config.yaml
n_layer: 13
vocab_size: 664
activation: "gelu"
lr: 0.00691
final_lr_fraction: 0.1
batch_tokens: 16384
train_tokens: 125400000
MLP neurons of a small language model. Each row is named by its layer, matrix (up: input weights) and neuron, and shows model dimensions 48-143. Each number is 128 + 24 x the weight over its row's rms, rounded and kept within 0 to 255.
A block is one neuron, or neurons of one layer that tend to fire together. Before each block is what it responds to, as a language model described it from the Wikipedia text at the highest values.

Responds to: Word-completing final pieces
L4.up201 [134 132 117 171 128 114 124  97 114  90 109 129 142  78 147  72 143 148 142 107 110 145 135 105 152 103 117 123 112 129 129  99 125 147 100 109 143  98  94 151 179 135 117 148 134 116  85 140  92 106 151 142 153 106 127 142 138 128 113 135 138  89 153 168 126  94 180 165 152 159 155 140 137 124 172  83 111 111 110 134 138 135 141 124 138 117 101 117 170 133 106 142 142 111 132 124]

Responds to: Parenthesis after names
L9.up14 [118  93 105 146 112 161 154 119 132 161 151 137 126 131 122 120 173 122 162 134 129 136 102 129 116 115 111 140 133 162 170 124  73 142 108 119 132 135 101 162  89 132 111  74 111 106 104  92 122 106 106 155 172  90 166 130 121 142 196 143 129 124 168 116 128 118 118 143 128 135 136 138 132 135 147 145  79 135 159 137 112 118 140 125 139 132 140 106 114 168 150 147 123 119 147 159]
L9.up161 [103 125 147 157 106  82 138 110  94  90  96 154 121 109 125 121 136 122 161 105 107 148 131 150 120 178 147 138 128 145 129 158 136 140 112 156 124 132  77 104 146 131 135 141 112 105 104 140 105  92 121 132 122  82  94 122 145 111 136 108 136 179  75 162 168 141 142 105 115 130 149 154 177 117 162 121 138 141 121 140 101 122 160 134 144 125 134  86 168 149 136 167 128 128 124 161]
L9.up176 [131 139 163 134 134 103 135  91 151 112  92 145 132 133 126 154 148 100 149 169 173 100 123 134 116 135 114 111 127 104 137 139 101 135 172 151 101 153 144 147  90 131 159 126 110 117 157  84  96 127 119 144  99 113 100 105 125 128 155 127  89 168 151 163 127 109 179 142 146 110 126 135  98 141 155 121 164  94 121 127 120 131 137 125 120 122  95 111 121  89 111 133 111  67 117 111]
L9.up239 [106  81 124 153 158 128 149 142 152  96  97 108 171 143 152 125 163 140 161 159 102 137 114 175 114 141  98 123 121 168 140 132 137 113 108 101 130  86 109 108 126 128 149 115  90  98 141  95 120 116 105 124 128 130 133 154 183 134 144 148 131 168 142 109 160  80 100 133 123 157 143 149 125 117 130 128 155  70 153 103  83 181 164 112 135 164 135 108 111 128 115 131 112 106 118 143]
L9.up256 [168 123 138 108 111 152 134  85 115 154 102 168 104 145 144 146 148 181 104 110 128 124 116 158  99 124 129 113  96  77 139 154 143 170  79 151 136 132 138 140 106 105 105 131 113 149 149 150 125 161 111 142 132 100 116 111 114 109 122 173 132 105 180 100 109 123  99 174 141 159 123 132 112 143 131 106 160 118 127 121 104 113 109 143 166 115 112 122  83  97 115 166 145 108 141 160]
L9.up262 [136 146 126 142 126 143 133 120 131 122 135 130 112 124 128  92 139 129 112  90 138 174  73 122 150 123 115 136 124 160 125  99 119 133 163 145 126 132 113 135  80 135 165 106 117 128 144 115  94 113 151 143 106  98 151 174 132 108  99 155 115 144  90 121 138 132 100 135 162 127 136 103 100 130  93 141 197  96  70 108 121 154 123 114 144 145  97  97 136 110 135 128 114  99 122 172]
L9.up337 [117  89 103 144  84 165 150 106 134 115 113 142 147 131 100 168 143 131 103 148 165 164 110 152  83  55  93 126 104 148 137 146 120 152 117 146  83  93 110 124  92 127 147 120 115 135 114 167  78 107 105 185 114 146 101 140 123 122 141 139 105 139 156 110 144  63  88 108 150 112 134 118 115 134 120  89 128 129 157 130 116 166 181 149 120 157 161 122 148 123 109 127 149 175 133 120]
L9.up420 [136 142 103 124 155  68 151 138 126 150 140 107 142  90 160 132 123 140 103 144 118 158 127 141 121 144 145 146 121 150 153 158 139 116 113 126 123 136 147 144 113  81 134 134 139 110 104  83 101 121  92 133  92 112 161 163 137 116 119  72 139 110 181 115 121 118 142 151 157 167 129  98 139 141 158 154  92  94 115 125 113 113 126 191  89 147 101 123 133 109 137 102 117 125 119  81]

Responds to: Fixed-phrase completions
L5.up12 [165  97 140 164 136 132 112 119 107 132 109  92 130 102  77 124 130  69 154 132 128 105 153 144  96 112 154 115 104 135 105 112 141  92  82 134 108 115  66 103 126 101 134 153 102 160 147  96 155  90 148 135 139 113  81 148  62 163 134 121  99 113 152 155 142 179 139 136 130 142 146 142 116  98  93 140 152 131 170 152 123 126 132 150 137 106 130 146 109 125 160 140 152 133 138 145]
L5.up157 [106 114 123 137 112 182 133 106 140 120 101 182 123 141  91 107  95 138 120 124 148  96 128 131 109 100 126 122 130 104 119 169 128  85 141 113 155  91  79 110  94 134  95 125  91 149 111  90 180 124 141 144  85 111 103 128 150 114 146 130 133 139  95 135  93 128 119 120 122 140 121 108 122 131 148  86 130 118 176 103 124 177 147  98 123 150 143 144 106 115 110 115 123 127 135 145]
L5.up197 [152 145  79 129 119 125 116 151 158 174 147 123 136 122 105 122 119 133 168 139 137  95 130 153 164 164 124 111 116 122 115 119 117  96 160 202 130 105 110 121 152 137 155 160 126 112 111 134 135 148 141 132 133 157 144 129 103 116 136 134 136 148 130 136 141 119 174 169 119 133 120 147 148 142  84  69 108 112 155 158 100 123 156 146 137 118 113 144 152 180 143 151 130  86  68 124]
L5.up278 [124 131 143 115 122 167 112  41 168  97 127 152 117 148 124 103 111  83 152 156 163 102 124 127 127 158 136 129 167 127 138  99 139 123 129 100 139  97 144 168 128 168 128 130 138 138 110  89 126 150 133 114 116 102 126 173  73 152 129 148 133 113 133 144 107 122 112 146 110 123 115 162 133 122 180 107 148 132 185 171 150 134 122 115  92 129 125 165 133 127 150 131 160 141 121 142]
L5.up334 [127 110 187 151 141  90 101 118 110  96 102 147 100 113 115 139 121 110 166 118 167 165 111 143  95 113 154 136 143 157 137  93 110 118 147 130 161 144 107  88 135 125 106 102 150 148  90 151 137 129 124  95 127 123  98 118 121 105 100 138 134 198 134 159 130 100 143 139 148 107 151 102 117 103 133 117 140 140 129 133 100 131 160  60 108 128 156  83 126 102 121 160 169 113 124 107]
L5.up336 [162 123 136 153 127 113 127 134 105 122 108 146 143 130  77 122 103 115 198 118 163 140 155  99 146 150 166 124 111 100  95  93 126 100 118 124 118 100  85 107 122 129 113 104  89 105  86  94 175 137 138 119 116 119 111 164  84 139  69 133 117 141 140 169 132 131 138 119 131 164 123 148 133 161 137  78 166 125 160 101 115 131 155 126 121 154  89 168 145 151 123 118 147 126 129 181]
L5.up421 [130 148 126 129 134 135 165 129 126 124 109 150 115 137  94 125 114 113 126 121 154 160 114 159 141 130 162 114 120 212  91 131 169 121 130  98 105 129  82 141 127 140 144 136 107 147  80 128 146 154  92 143 178  57  79 140  95 103 113 139 114 142 120 125 125 115 157 101 139 161 116 110 114 110  91 113 126 130 140 122 131 106 117 129 141 147 144 125 164 154 117 148 105 148 106  99]
L5.up506 [ 88 193 137 120 135 121 141 140 184 147 125 134 114 156 128 119  79 170 149 136 145 103 165 131 167 178 110 148 115 135 134 124 112  92 108 164 134 107 124 126 152 109  98 159 108  78 117 129 180 114 128 108  95 185 118 131  94  80 105 109 147 151 137 113 136 110 165 163 137 169 144 121 131 138 105 112 123  96 116 151 122 118 138 141 154 125 138 123 139 131 108 130 142 111  89 149]

Responds to: Opening parenthesis after names
L4.up143 [148 118  88 133 160 150 116 122  99 132 137 103 114 151 151 143 142 134 134 138 150  91 121 119 133 132 143 118  94 139 180 168 144 131 145 171 151 135 109  94 149 132 121 115 102 108 101 120 111 130 139 147 142 147 170 151 139 123 157 141 125 159 147 109 161 114 120 179 137 101 137 158 181 128 111 130 153  87 124 103 111 111 122 104 136 152  86 118 138 134 179 105 150 109 155 181]

Responds to: Mid-word verb stem pieces
L5.up80 [132 137 122 161 161 116  62 111 147 138 140  90 117 160 117 109 189 130 138 144 125 115 122 160 128 128 127  86 145 104 127 117 113 125 115 143 106 150 132 123 118 139 143 126 116 138 155 128 147 115  89 112 133 100 109 119 161 121 149 129 134 137 137 158 151 117 160 144 113 148 134 164 111 124 149 113 122 160 116 154 103 111 134 158 145 148 113 131 111 157 181 131 102 124 152 130]
L5.up94 [ 94 120 151 122 155 147 147  91 149 129 121 140 155 135 131 123 161  98 120 146  85 134 152 111 124 120 140  91 122 133 136 129 147 126 157 153 118 113 112 171 162 100 140 119 127 127 151 151 137 126 117 110 120 151 147 140 124 138 168 130 152 140 123 170 127 109 110 143 128 125 175  94 150 143 103  42 134  96 105 138 148 126 101  87 133 112 122 146 127 111 169 145 148 108  91 134]
L5.up123 [135 114 169 136 153 102  89 164 152 150 124 169  98 142 142  79 122  88 160 117 138 153 134 110 109 142 158 134 128 123 102 147  98  84 176 135 121 102 132 194 128 141 123 129 125  64 130 103 135 155 143 138 171  96 149 127 133 181  69 161 106 147 162 120 124 129 156 140 115 103 140 129 105 138 121 114 111 122 130  88 132 141  91 127 142  81 122 123 129 139 119 156 111 166 131 113]
L5.up195 [151 141 186 142 153 116 134 139 145 122 120  88 107 119 187 108 120 115  87 131 100 137 141  99 138 106 105 134 123 107  94 140 166 122 140 101 149 143 131 144 127 119 115 140 120  69 133 127 152 143 125 130 100 101 125 119 142 166 137 112 132 162 137 166 129 116  97 112 133 139 156 140 116 123 141 156  87 161 113 108 159 155 153 126 128 118 115  96 141 128 121 122 138 143 140 155]
L5.up247 [ 88 114 126 163 112 130 107 126 123 103 153 181 101 115 140 109 132 121 120  97  75 119 146 140 136 108 158 142 119 130 124 115 158 137 147 146 165 144  79 152 136 125 166  98 138  94 153 161 158 151  73 106 114 142 130 147  94 104 156 145  85 151 150 101 124 153 143 101  90 139  97 148 186 114 121 132 131 137 154 110 113 150 140 127 105  91 109 174 142 127 117 144 174 120 106 167]
L5.up330 [156 107 148 137 176 157 127 100 146 141 123 142 142  74 100  92 126 143  96 122 163 114 157 135 136 127 122 142 144 137  98 125 139 118 135 113 135 139  99 122 134 147  95 102 131 108  77  92  93  96 141  84 129 100 118 142 135 165 122 152 139 115 121 156 117  88 113 131 115  92 144 110 145  89 123  69 139 170 151 120 136 114 136 146  77 164 127 115 165 175 134 139 123 151 113 140]
L5.up411 [100 104 146 143 107 109 121 116 119 130 146 143 132 111 160 121 111 101 100 101 113 117 115  90 150 134 178 123 108 112 141 148 116 123 132  99 172 120 132 173 101 174 152 120 179  94 146 139 137 108 163 137 146 128 126 156 134 179  85  99 135 145 154 125 101 106 132 119 138 114 146 141 144 150 146 127 170 155 139 136 130 184 158 141 143 120 141 116 108 139 155 114 104 139  96 158]
L5.up502 [144  69 178 134 109 142 131 133 136 134 132 115  91 115 128 141 126 154 136  99 125 156  82 119 114 113 140 121 145 115 150 148 132 153 149 135 162 123 143 168 105 116 115 143 111 135 119  87 136 100 106  95 171 119 129 125 112 150 119 106  81 138 109  98 107 123 102 133 177  88 130 136 103 130 157  85 133 161 146 115 137 159 133 120 110 176  84 116  86 143 162 121 124 160 163  92]

Responds to: Word-initial "m" fragment
L5.up40 [149 140 138 142 121 118 164 149 102 111 153 155 102 130 153 119 125 108 127 155 125 111 108 158 143 168 138 127 104 129 108 130 162 123 152 122 130 107  84 108 131 135 113  96  81 134 133 136 134 126 117 158 129 136 127 114 119 161 146 158 134  90 129 132 164 117 109 189 111 130 140  73 115 174 110  88 159 130 160 126 181 140 121 113 139 141 161 135 110 144 167 159  59 134 112 110]
L5.up67 [150 135 132 136 130 147 148 131 161  96 111 130 151 132 127 131 129 147 132 129 140 115 129 140 119  97 109 118 134 112 125 119 134 152 128  86 117 126 127  81 115 107 129 120  95  91 178 146 111 153  98 191 115 121  74 150 152 162 110 106 136 138  92 171 142 155 167 153 178 168 155 145 146 118 108 100  92 137 151  95 102 153 117 100 116 160 124 161 128 132 159 128 139 176  91 135]
L5.up235 [165  94 136 141 127 139 132 162 151 130 134 147 128 116 163 127 158 110 103 124 177 110 110 186 131  86 159 116  54 124 105 105 121 128 144 144  98 125 121 105 140 143 143  92 115 139 165 133 111 119  88 132 160 146 183 157 157 160 102 102  96 121 122 161 116 116 144 145 135 120 123 112 134 139 131  77 158 113 103 140  92 136 140 159 143 126 126 136 150 117 120 162 133 165  80 103]
L5.up288 [ 81 163 137 152 139  97  77 146 163 149 122 112 107 110 140 145 167  78 126 125 104 140 136 153 125 104 129  90 138 166  98 136 145 137 105 153 124 110 154 137 147  90 124 141 171  86 143 130 126 139  97 125 173 131 129 121 136 110 130 119 144 140 125 176  96 113 121 111 137  97 158 100 131 152 120 126 127  90 127 133 134 175 139 113 124 172  84 149 146 104 106 163 180 144 123 129]
L5.up333 [125 132 131 170 147 141  79 134 135 115 149 169 158 141 156 130 137 134 147  99  97 148 105 132 138 127 149 126 127 133 121  47 125 140  87 134 145 117 136 131 111 131 144 108 110 151 167 105 145 137 151 163  95 138 138  98 109 152 187 154 136 118  94 107 113  88 132 125 118  85 151  85 157 178 130 113 112 141 172 132 127 130  73 100 122 118 132 133 122 114 118  92 100 116 109 119]
L5.up372 [147 127 134 108 111 167 123 134  99 105  70 163 170 174 136 140 119 151 146 116 127 115 136 102 137 136 159 110 152 103 120 150  79 109 133 133 123 140 155 159 146 121 141 141 168 138 114 137 129 170 154 164 112 110 118 148 104 134 123 134 148 111 124 131 147 111 121 122 134  88 140 105 156 144 172 121  75 136  81 140 104 120 148 134 168 165 113 121 115 139  94 140 109 126 118 132]
L5.up418 [160 168 105 114 139 123 172 137 145 119 112 113 130  95 189 121 103 115 121 123 146 161  85 162 133  81 110 138 126 107 126 123 167 117 111 124 160 116 122 106  83 107 129  93 130 152 157 100 157 138 148 114 119 133  68 149 120 172 133 126 103 131  95 130 136 111  89 126 157 147 140 116 136 116 151  98 125 138 127 127 129 159 174 115  65 143 113 126 124 127 104 118 112 136 110 160]
L5.up479 [102 114 129 166 108 148 127 103  99 119 124 136  65 119 123 129 142 121 136 156 139 107 143  94 133 148 119 122 102 102 124 122 165 128 120 141 128 130 100 149  96 170 115 113 109 125 162 128  89 101 110 178 181 146  96 150 157 130 118 158 129 140 108 171 127 130 168 165 107 136 123 138 148 138 112 124 119  74  87  74 107 110 131 127 117  95 139 141 131  87  75 103 112 134 148 145]

Responds to: Opening quotes and prefixes
L5.up172 [140 132 146 137  96 148 135 110 127 111 155 123 163 139 134 119  87 156  74 124 122 166 164 103 148 158 125 118 150 120 137 163 104 108 101 101 106 151 129 169 125 132  99 152 118 158 114  97 158 185 152 128 149 140 132 109 112 140 178 167 146 152 121 140 163 102 148 156 165 127 102  99 159  94 128 118 149 110 130 126 165 143 118 174 109 105 121 139 115 129 108 139 119 161 143  99]
L5.up230 [126 102 131 131 108  85 140 162 106 128 162 160 137 120 158 142 161 153 110 105 127 126 135 116 118 141 114  87 102  91 143 154 112 144 130 109 127 144 117 114 168 125 112 130 121 106 174  78 140  97 117 136 145 111 112 108 104 138 127 126 138 156 171 142 126  79 141 129 145  88 166 150  88 109 142 127 148  83 120 151 125 142 152 141 143 133  78 118 122 113 141 191 137 160 145 111]
L5.up332 [142 143 118 147 119 145 118 136 136 119 112 113 105 115 108 154 132 115 160 114 127 131 142 151 122 113 126 142 147 144  65 146 163 135 159 151 103 150 120 140 119 149 134 112 116  79 125  83  97 142  97 151 170 103 147 120 146 117  87 119 120 187 124  86 146 118  61  89 150 162 125  99 137 108 175 105 126  81 113 134 129 124 131 104 133 150 125 140 109 117 144 103 124 177 110 126]
L5.up429 [140 101 157 168 112 107 142 110 118 179 150 120 187 152 173 160 132 127 114 126 117 123 108 121  86 102 133 167 123 131 115 135 150 104 150 132 120 168 108 113 125 159 131 169 135  98 133 129 137 160 112 123 161 135  62 106 136  98 119 130 145 169 129 125 121 116 163 184 137  96 135 140 127 144 138 129 189 130 124 110  98 136  99 125 178 129  98 134 124 187  85 100 158  98  85 120]
L5.up442 [138 106 117 139 123 118 166 127 123 103 151 112 129 145  93 143 131 140  79 141 124 100 162 143 121 119 100 134 138 134 101 189 126 135 180 106  96 110 116 121 122 130 121 147  77 165 112  98 130 154 135 163 136 124 113 153  89 132 109 119 126 180 158 135 156 171  90 166 133 169 127 145 107 113 134 107 105  88 119 137 127 177 141 133 132 193 124 127 113  97 143  99 141 119 150 105]
L5.up461 [124 110  85 176 129 156 114 158 133 107 127 155  94  92 163 164 186 103 158 135 112 142 167  95 131 100 135 125 152 155 128 160 102 113 153 130 138 108 103 122 100  90 161 133 116 162 136 107 153 159 156 144 129 116 118 121 112 155 122  77 138 157 141 116 129 136 112 106 142 157 136 147  94  93 146 123 108  68 103 106 136 145  80 135  85 120 121  82 120 138 138 150 119 127 156  97]
L5.up485 [ 97 135 122 175 104 100 124 124 129  98 134  92 113 109 120 136 146 106 119  93 145 106 107 171 103 108 103 136  92 169 169 143 120 124 157 141 112 121  98 133 133 117 133 125 141 104 129 129  72 108  98 163 164  90 118 171 140 149 137 110  74  89 190 129  99  96  96 150 129 101 128 144  79 164 114 113  98 124 137 109 121 149 155 146 127 125  64  78 112  89 103 131 145 158 140 141]
L5.up487 [151 122 124 139 152 169 156 103 127 109 143 165 138 129 119 129 103 108 165 108 163 148 127 142 122 123  78 140 151 136 146 142 158 149 115 159 136 118 129  81  61 128  89 100 107 155 100 127 105 106 107 129 145 106 110 145  66  90 105 137 158  89 117 119 110 137 114 113 157 103 128 122 146  71 165 142 160 131 119 139 133 150 111 133  92 151 114 142 125 138 114 121 181 124 129 118]

Responds to: Verb-ending tokens before objects
L9.up125 [167 127 114 155 122 134 131 111 147 147 146 133 134  92 138 126 140 112  95 114  99 151 111 109 164 128  98 152 127 130 114 133 117 120 129 130 105 114 116 146 175 123 150 124 133 122 117 124 181 144 139 157 109 104 151 129 140  89 141 105 101 138 178 125 142  90  81  95  97 138 161 136 127 187 130 144 114 105  92  73 140 169 125 143 128 110  77 124 111 115 132  85 124 117 120  92]
L9.up212 [137 164  94 142  93 110 137 148 131 111 139 182 139 144 161 110 122 127 103 158 140  95 146 109 152 120 133 131  97 112 121 147 110 120 114 101  69 165 125 154  98 164 137  84 107 109 137 101 143 149 124 115 114 158 165 145 127 123 142 114 139 134 121 183 148  93 110 104 171 117 160 123 131  95 163  92 142 143  96 106 123 100  92 129 136 138 116 133 124  72 144 112 149 160  91 154]
L9.up217 [117 142 105 125  96 126 118 182 135 151 113 132 165  82 108 132  85 126  95  66 134 143  86 119 140 132 151 171 113  92 157 133 109 139 126 119 178 126 118 148 128 152 159 125 160 102 144 116 205 125 140 141 156 142 158 115 120  92 148 118 138 144 130 127 117  95 148  94  89 142 175 108 156 157 159 135 153  92 137  99 120 133 150 136 167 112 129 110 142 136 138 157 121 124  98  97]
L9.up246 [138 124 131 171  91 142 159 170  86 116  79 159 155 135 116 152 108 109 131 166 136 140 152 113 125 105 111  85 156 116 110 108  89  93 103 104 127 124 119 126 144 123 112 146 116 119 115 144 146 126 160 118 120  75 146  88 178 122 156 146 125 130 146 114 121 108 103 130 111 138 156 109  98 134 194 139 158 100 142 108 114 130 119 122 144 112 159 116 118 127 138  98 172 136 119 116]
L9.up344 [ 93 130 117 134 122 139 159 111  79 122 150 104 175 111 112 158  83 117 125 156 148 104  94 159 158 151 136 148 118 140 106 142 100 111 136 159 117 134 142 154 148 159 154 124 122 131 138 157 187 150 140 115 109 166 103 123 132  83 117 115 120 117 144 147 152  92 139 153 166 115 160 118 115 185 124 137 138 166 157 122 148  79 146 135 102 137 116 112 123  72 165 128 117 150 143 135]
L9.up389 [127 131 144 156  96 128 143 115 118 153 148 133 162  75 120 119 126 122  79 101 120 108 142 130 146 172 160 134 105 108 130 114 147 162 133 110 107 127 140 164 130  91 171 158 130 114  56 111 119 138 157 120 123 106 159 133 143 127 136 121 109 124 127  96 125 101 129 129 104  96 111 146 140 107 122  90  97 147 103 104  65 150 137 132 182 140 164  88  91 107 122 156 165 148 125 142]
L9.up435 [158  89 135 119 147 126 119 147  95 139  68 188 128 110 138 149 119 131 147 124 125 111 112 124 134 138 128 110 109 115 141 134 144 119 124  87 146  85 153 173 161 120 133 134 114 124 105 136 110 176 135 124 148 144 120 127  98 140  89 132 121 149 191 114 159 109 104 130 124 113 139 106  97 154 110 116 106 167 149 112 126 124 142  95 112 143 134 100 128  97 140 118 106 137  51 121]
L9.up466 [158  80 133 126 108 109  90 116  71 106 122 120 136 127 153 107 117 140 129 115 158 154 140 117 146  83 156 124 100  98 125 134 113 161 146 144 116 138 112 143 117 138  78 121 160 154 136 114 117 133 159 180 106 100 109 169  96 141 128 174 113 137 116 115 153  89  95  95 114  93  87 120 111 139 129 106 131 156 119 105 169 147 121 128 155 130 132 114 115 113 187 122 150 132  54 122]

Responds to: Word-completing suffix pieces
L9.up25 [163 176  71 150  70 144 138 122 160 130 109 161 146 154 115 159 106 146 124 115 149 131  95 136 125 127 157 155 126 152 166 107 110 100 122 131 146  91 115 122 141 123 129 179 128 151 100 117 122 140 133 118 173 171 116 134 133 125 153 138 156  95 124 131 125  79 156 125 141 157 121  96  91 135 104  90 113  88 113 116 127 126 132 162 146 130 109  96 141  97 165 115 134 126  93 157]
L9.up116 [121 153 110 139 112 104 146 158 150 105 123 131 148  93 136 110 124 125 130 129 117 136 121 132  93 147 107 138 156 141 114  71 123 130 161 116  81 117  97 150 111  73 117 128 145  62 124 141 131 125 134 121  73 114 146  97 136 116 130  94 108 158 157 124 164 144 155  75  87 131 111 111 138  96 163 146 109 126 157 116 101  86 142  60 137 150 160 133 142 121 130 105 125 140 107 149]
L9.up215 [157 101 102 122 170 107 124 151 113 143 126 138 136 135 148  87 112  65  86 108 108  91 140 135 135 119 128 104 136 125 142 128 128 120 132 121 108 138 123 127 124 119 127 134 106  76 130 137 116 165 119 135 125 112 110 140 145 113  93 133  96 119 144 108 125  86 151  74 135 148 144 118 122 134 159 142 151 164 104 136 102 152 116 101 137 156  68 144 160 121 157 147 164 102 196 101]
L9.up248 [129 180 131 119 116 101 112 163 159 136  69 142 157 119 147 140 117 153 149 130 160 163 128 119 143 125 158 132 124 156 123  75  95 115 102 130 154 154 158 113 108 122 154 146 143  61  85 143 180 107 136 125 117 144 128  98 101 150 132  89 136  85 123 160 165 131 167 150 157 155 143 130 128 139 152 109 127 108  90 124 119 149 141 143 148 158 140 108 130 113 121 114 127 108 133 107]
L9.up271 [113 136 169 149 115 119 125 146 101 122 106 138 132 107 120 125 139 107 161  78 177 135 147 128 123 110 174 131  82 168 132 138 154 104 129 131 119  91 155 114 114 127 106 147 101 106 115 117 144 171 115 150 136 142 107 147  98 140 148 122  74  96 138 138 148 122 116 117 132 135 153 136 117 145 118 126 134 109 156 163 139 143  85 117 138 134 126  96 165 162 123 151 102  97  94 171]
L9.up273 [164 132 109 131 127 137 121 151  94 136  92 139 141 110 146  86  79 101 183 122 142 144  91 139 144 101 174 114 151 115 113 136  98  97 155 186 121 134 177 132 111 136 160 133 123 116  99 129 138 135  96 131 142 125 103 120 150 150 129 158 136 125 114 140 103  77 154 142 162 123 116 161 102 180  86  95 135 115 118 157 109 147 143 192 129 132 133 118 135 160 126 153 162 121  85 151]
L9.up390 [123 127 134 132 137 150 140 164  95 156 129 132 132 102 152 144  90 130 127 116 114 121 129 139 163  97 148 129 101 141 124 146 110 115 129  90 132 139 109 130 110  84 126 214 143 127 127 157 161 128 133 164 158 115  97 134  92 105 160 153  90 136 112 166 125 116 165 137 131 145  99 151 122 140 113  88 121 114 101 111 160 117 136  99  91 105 124 105 153 138  97 142 154  95  98 125]
L9.up511 [122  72 166 144 137 174 147 149 148  97 149  83 121 137 138  75 153 174 135 118 151 141 140 116 133  96 154 146 120 131 120 114 135 144 125  66 159 135 121 134 140 146 165 146 141  65 154 125 154 129 143 137 138 130 119 134 128 151 104 131 147 102 157 123 163  98 115 152 121 202 103 111  98 103 138  95 141 124 121 128 103 152  70  98 132  95  96 123 140 165  73 101 144 106 130 127]

Responds to: Word-completing suffix pieces
L4.up47 [122 127 129 113 133 153 111 129 158 116 137 104 146 110  95 117 132 138  81 114 113 125 104 117 161 138 169 109  90 158 127 103 112 135 126 157 120 124  79 159 191 102 134  94 145  85 128 161 158 131 136 100 192 117 160 117 135 128 113  99 102 105 100 140 104  89 112 108 112 129  81 102 133 143 122 101 136 125 138 111 153 142 145 119 138 141 133 138 129 125 138  83  81 144  95 176]

Responds to: Word-initial m/p fragments
L9.up15 [129 105 125 148  78 117 132  87 115 146 131 188 120 144 132 191 148 158 141 129 139 119 115 145 119 150 130 120 147 119 123 116 151 156  67 135 134 115 137  88 103 147 125 139  80 105 104 157  99 179 122 125 129 113 101 146 113 108 114 117 105 159 141 129  89 128  86 148 103  98 148  93 142 165 127 100 181 146 132  94 145 157 126 160 123 153 114 122 129 127  89 129 139 126  87 130]
L9.up108 [150 117 114 119 151 126  91 158 104 168 157 133 159 141  97  96 134 108 111 114 130 132 113 159 129 167 158 129 104 131 130 149 122 112 148 174 153 105 145 100 134 151  96 112 119 139 155 162  92 139 144 132 152 139  82 113 148 143 173  87  98  84  94 146 149 140 165 186 107 123 136 156 151 144 124 132  74 121 123  77 100 116 137 143  83 131 124 131 115 122 125 113 151 174  88 121]
L9.up130 [105  86 159 151 140 140 102 130 168  81  98 150 156 130 151 132 123 143 130 106 127 140 130  88 165 116 136 103 113 117 123 151 100 140  93 134 111 161 128 150 119 103 129 127 146 155 144 123 150 126 100  97 127 120 132 118 106 150 142 133  90 114 129 103 139 149 115 200 115 112 109 153 151 119 106 135 122  78 107 165 178 109 153 135 145 111 112 123 131 123 171 110 168 129 129 127]
L9.up173 [ 97 123 116 145 162 126 130 125 170 141 114 159 104 143 120 170 124 134 156 111 141 128 149 148 148  86  87 141 121 128  95 131 121 113 109  94 138  93 162 125 141 137  97 158 123 133 185 131 145 131 164 167 123  99 138 129 163 186 137 100 109 135 105 134 144 133  80 185 137 133 142 116 145 109 117 128  75 142 142 120 121 104 140 119 128  99  98 128 147 160 119 120  88 165 125 133]
L9.up260 [ 86 117 100 148 112 110 130 128 108 170 110 156 128 106 129 153 111 106 194 121 182 127 122 142 117  98 125 142 123 128 130 129 125 121 143 157 143 138 121 112 144 112 160 122 115 127 146  86 108 190 142 146  76 137 111 117  88  96 129 128 137 147 149 166 160 105  90 143 156 142 110 100 154 140 145  77 100 131 106 144  90 106 126 152  69 144 120 100  74 119  92 123 119 169 100 124]
L9.up264 [108 198 135 118 130 100 125  80 127 102 127 142 123 128 135 135 155 146 141 132 170 142 148 112 111  87 136 112 118 165  85 147 124 125 127 142 118 100 142 131  84 139 125 141 113 117 128 121 135 125 136 124  93 152 106 130 112 200 162 120 112 123  91 111 149 166 162 181 154 129 151 118 114 134 145 134 151 127 135  63 108 129 109  83 111 126  86  76 147 130 144 137 122 132 102 139]
L9.up368 [101 142 140 130 124 121 100 124 149 120 143 133 145 119 102 135  99 101 159 132 125 108 103 149 120 136 113 116 151 127 114 129  83 156 139 140 124 147  95 119 111 167 120 193 163 157 154 101 133 136 124 127 121 133 144  91 155 113 115 152 161 133  99 152 114 107  83 173  82  77 127 106 140  94 152 115  96 131 149 124 169 102 116 116 141  89 123 127 169 138 143 159 120 127 112 147]
L9.up440 [ 99  91 129 148 161 160  92 152 125 119  99 124 129 139 180 181  93 134 161 119 142 167 149 163 156  93 120 100 137 204 112 176 121 111 120 105 150 113 101 113 117 136 127 124 122 116  96 111 161 140 150 147 102 128 129 119 149 105 103  95 113 157 125 160 115 141 128 179 103 149 121 135 109 120 129 134 100 162 173 128 149 145 129  94 127 115  95  86 134 113  98 153 130 112 150 120]

Responds to: Word-initial "m" fragment
L4.up426 [161 165 153 114 134 136 102 144 120 152  98 128 104 151 153  85 116  64 109  82 113 108  94 114 112 134 121 103 153 143 156  82 115 139  76 135 111 123 123 115 151 154 139 130 134 135 106 135 116 126 114 157 126 160  79 111 107 110 116  86 147 164 139 126 127 103 125 120 134 120 146 108 185 131 136 114 100 147  93 125  92 115 143 166 110 144 139 140 109  46 128 159 117 144 129  86]